MLP neurons of a small language model. Each row is named by its layer, matrix (up: input weights; down: output weights) and neuron, and shows model dimensions 224-319. Each number is 128 + 24 x the weight over its row's rms, rounded and kept within 0 to 255. Numbers have three digits each.
After each neuron's rows, "fires in" lists the words (lower case) most often at its 100 highest values on Wikipedia text that the model never trained on; "fires before" lists the tokens most often just after its 100 highest values on Wikipedia text that the model never trained on.

L2.up2943:127086111105162193137104134131130142101154126125099159130132102109093131160137094079140125151091128149127113086147135103166131138126128114098127118143126127184092122135154092130067094064103149109148121152121123116125101157138142118112145147123127142111131117131095153144169137164127098102
L2.down2943:139064151118140145146143123160169123121139141111173128099161157090101130137096127105133127161109147119179110089145151144123115130151160118116151119146110138080094116103114140103119076104129162077093143117155137145137130132080116094105104066093113158134138148168128134115126167150123105090
fires in: "of", "by"
fires before: " the", " "

L2.up2984:145118107130148091134149116056108148114140131147088129149090108151152124097100129156127081115113066137121106112132161086122099177166112109128140145137170115155135135136146138086090150132115132128059126136145075136144132139160135085140136127189135104105120139091080107133111129142149143095
L2.down2984:137114127117141111112101108122144119122149138107122122128070147105129169150148108159111124134133134156124129077112115117116120142156170140148156109143171059172130102128126131087156174138128133140117108133107091149121097109096120129123125106124167125113143119099155076112152110173138154117
fires in: "there", "one", "it", "them", "according"
fires before: " are", " of", " was", " were", " is", " to"

L2.up1628:123093108139117118120130146122147152110130128132141127109160159122118105142126121125147140105126115125143094083101155129165137140139146111114115124134122114138108089126160099158147083128101159106138108112095131143118112050157164140147133137133129124148120128137123092118123139164117147138
L2.down1628:164148103144153184156108129108149140084109082105133136130168096112109113110125105132181146126151118127120151115129117146148140126091139124108127136174159114114129113143139094126145119122120169125114138115127135122139101135121152187131137098138186162107109103183127124132110145164104143112
fires in: "there", "during", "utc", "in"
fires before: " the", " are", " were", " to", "+", " was"

L2.up2008:144084132139134158092119156137117133154100179166171172099123144149129150140141123094153098120133133131108182125106091167148112133105120119115133134142112115105087097114152098130124099144142153111153119109148135110133141130128168134126165139145149096132086116142111151094153141124105138107
L2.down2008:083150101135103144139116113138125137155086151151162112119111144139140147098106129089142144174067127106106153086100144164133127127113132106105135157113133156139105143145151173096113131118093103106129133161127116112145155136129108108162150127135138132080132085117102162061149110143139141117
fires in: "s", "jr", "a", "c", "p", "d"
fires before: ".", ".,"

L2.up3035:115154125137142127137098085159144136133168179144109101171112094160165137118150115144129103126128096167148092147101153183130103134092107161140157098107119111162123134114147067123132133146115125099148152126164104119141097117125152120112145129137141107107137140164121147125144117147110146158
L2.down3035:133107157159131134170157072151146158121151195146147136135116092099149138118136135145148128095105075147123112140068129170160125113123115133120121113115104175154094111119140112101140130131126142128098139116181096133078109142172110151083147150149146122155140091137153155108119108190140098168
fires in: "00", "0", "000", "for", "30"
fires before: "0", " |", " the"

L2.up2629:132119105134181126104120115117106165191172174131135146141164141140149159079114128103158138138108142128152163111146132081143126163148102097141100106119122151155125102069096078084159182114134111120137136096107124175120136147075136112145123166102122130090127166090140109104133131149096109143
L2.down2629:112127078124151119149140168149125146149117139103123143113138142137117133071169168146138102146111114121129136133139123116110127110147101136138137194172080144133187134113168101128125131112146107117114117117154105156116114137105127096114114121117080079147115181124143142118135121128113145104
fires in: "september", "july", "year", "history", "august"
fires before: " ", ".\n\n", ".", "==\n"

L2.up1480:144057114109141152146158108135150112108118162133157142121129107110076158174134110142134110125152150118139165085098166122136110141142142127115121146137138110102126109103131138110161092111146099139118138146143159118144128159087093107124120130161158137097183149113141114098133145129133133155
L2.down1480:124136129151131121105118132149101131129161134151143126109140128145096138144136103190156059108129172170116154092170116114125113106112092107109127121148108152112115121097131102124127082126126132164155173133117174103126129116142146123128126166136127120158154132085123144108130141119094142139
fires in: "0"
fires before: " |", ";", ".", " |\n", "-"

L2.up1169:134139097109112159121143136103097155142128107131141112119152106150117132105134128090105101149158152137089133107117164133113129148134113107104139132142119099128119135084114091098156131115116138150191097176114110126180141103128147146141134139134114138110155173136106110189136170128108149118
L2.down1169:072123151139121148117154113110090090138157117109120112148121119111151146135142183128108160134135139135099184121174173124111172122118111133121132088144153131113126108134096139143114145094097148133134112173148107138158094049110120176136112156117137091093134078093114156114079131098133109156
fires in: "0", "n", "1", "nizami", "noddy"
fires before: ".", "/a", "iz", "od"

L2.up1171:131106174135090126112133089155105140126125143153131116136135165132111139145158103133111120182137130154148091091180197096119108125152168137122080071144154107158127068153109103121094113108151137099144126106132104142118123153105122063118104121159117108094105107106084115110134092159137114120
L2.down1171:171100168125100146082167164148127141139105108136139140163114180079091127117111116106137115155126108160122149106144178126075103170154145126098117101167179137140122099170143128117131122126142150130169079109124132149084156135107131090123128121118098131113153140085142088113119142166143157104
fires in: "of", "among", "the"
fires before: " the", " them"

L2.up3070:136147123131137166105128157126069096165106133117129147132160134142102130133131114133061148100123143142138165094163129131139084141138128141111111154105146072152068115119152167201135047129104090148085125129058121139112135151110189134105090098096112160117113174155148131148131155135111126083
L2.down3070:093107110109114118122151123139131110097117122152144132121161147180127182170101116141125141112133127121092133149142145128168112118141158112131099113075098084126119171152142112135088119125142130120110111142184084117098128149147077140082131157101112109123135092124158116114101146130120148172
fires in: "5", "3", "4", "32", "6"
fires before: " |", ".", " |\n", "2", ";", "9"

L2.up1204:120116121122127106100175113130167155099161134128111086143125144101127125097121161137138117118109132151101078086142141110164128116125125122125140186111111114155079080134157118149118134097084151111116151102129115161090138102107097092128132133139128167119120156092136137135138119141135109146
L2.down1204:168130117159128126120108097121136079091097149108130123166097108098157142099118170135145113131098115117096119118091088143161104129124136101148112144106131117142107139104136146152168143128087160123116172101144127162082106144141148129091136090132166144111140136111123097104151096090148119174
fires in: "over", "during", "late", "since", "early", "after"
fires before: " ", " the"

L2.up2205:154149116157124050123127095138160185115119129138167113117108101098103129155105162123139134119133114155155157121113131109108107131142126099116116126120113107149152062149163162163157152144099143135094165164128154114134097108114141122132143140156154153156111136120128092120107122152132061075
L2.down2205:154150165137116117156122175143124109130163140141135140137106140121104136137155150182150149133124117136115134133093118134132129107106106112113139124160111112145109111154125117112154099133105128129096123158137130098159131069108133178125144125111176168129130122125147092133134142150117073142
fires in: "there", "however", "died", "so", "furthermore"
fires before: ",", " are", " were", " was", " is", " "

L2.up391:151134178115143135177157126105121155114128163158169135135149096097112136114141116143091097188119135145200116153133135125128133127123144156143152149114128076123117142136133098155112076129132158115109121092114110126122129137107189143159144158130115107101119120152126095181121133190114108150
L2.down391:105139125156101125165118145086095141098131139155133143102101163094110153144178104112114087162118144135147111106147123128111097136085093113148138151125164142109096101118112112103132111134127090127137172103150131088107127137159170147123128151115131123078123136136151145151134137153141125124
fires in: "2024", "2020", "2026", "2021", "2023", "2025"
fires before: "4", "0", "6", "1", "3", "5"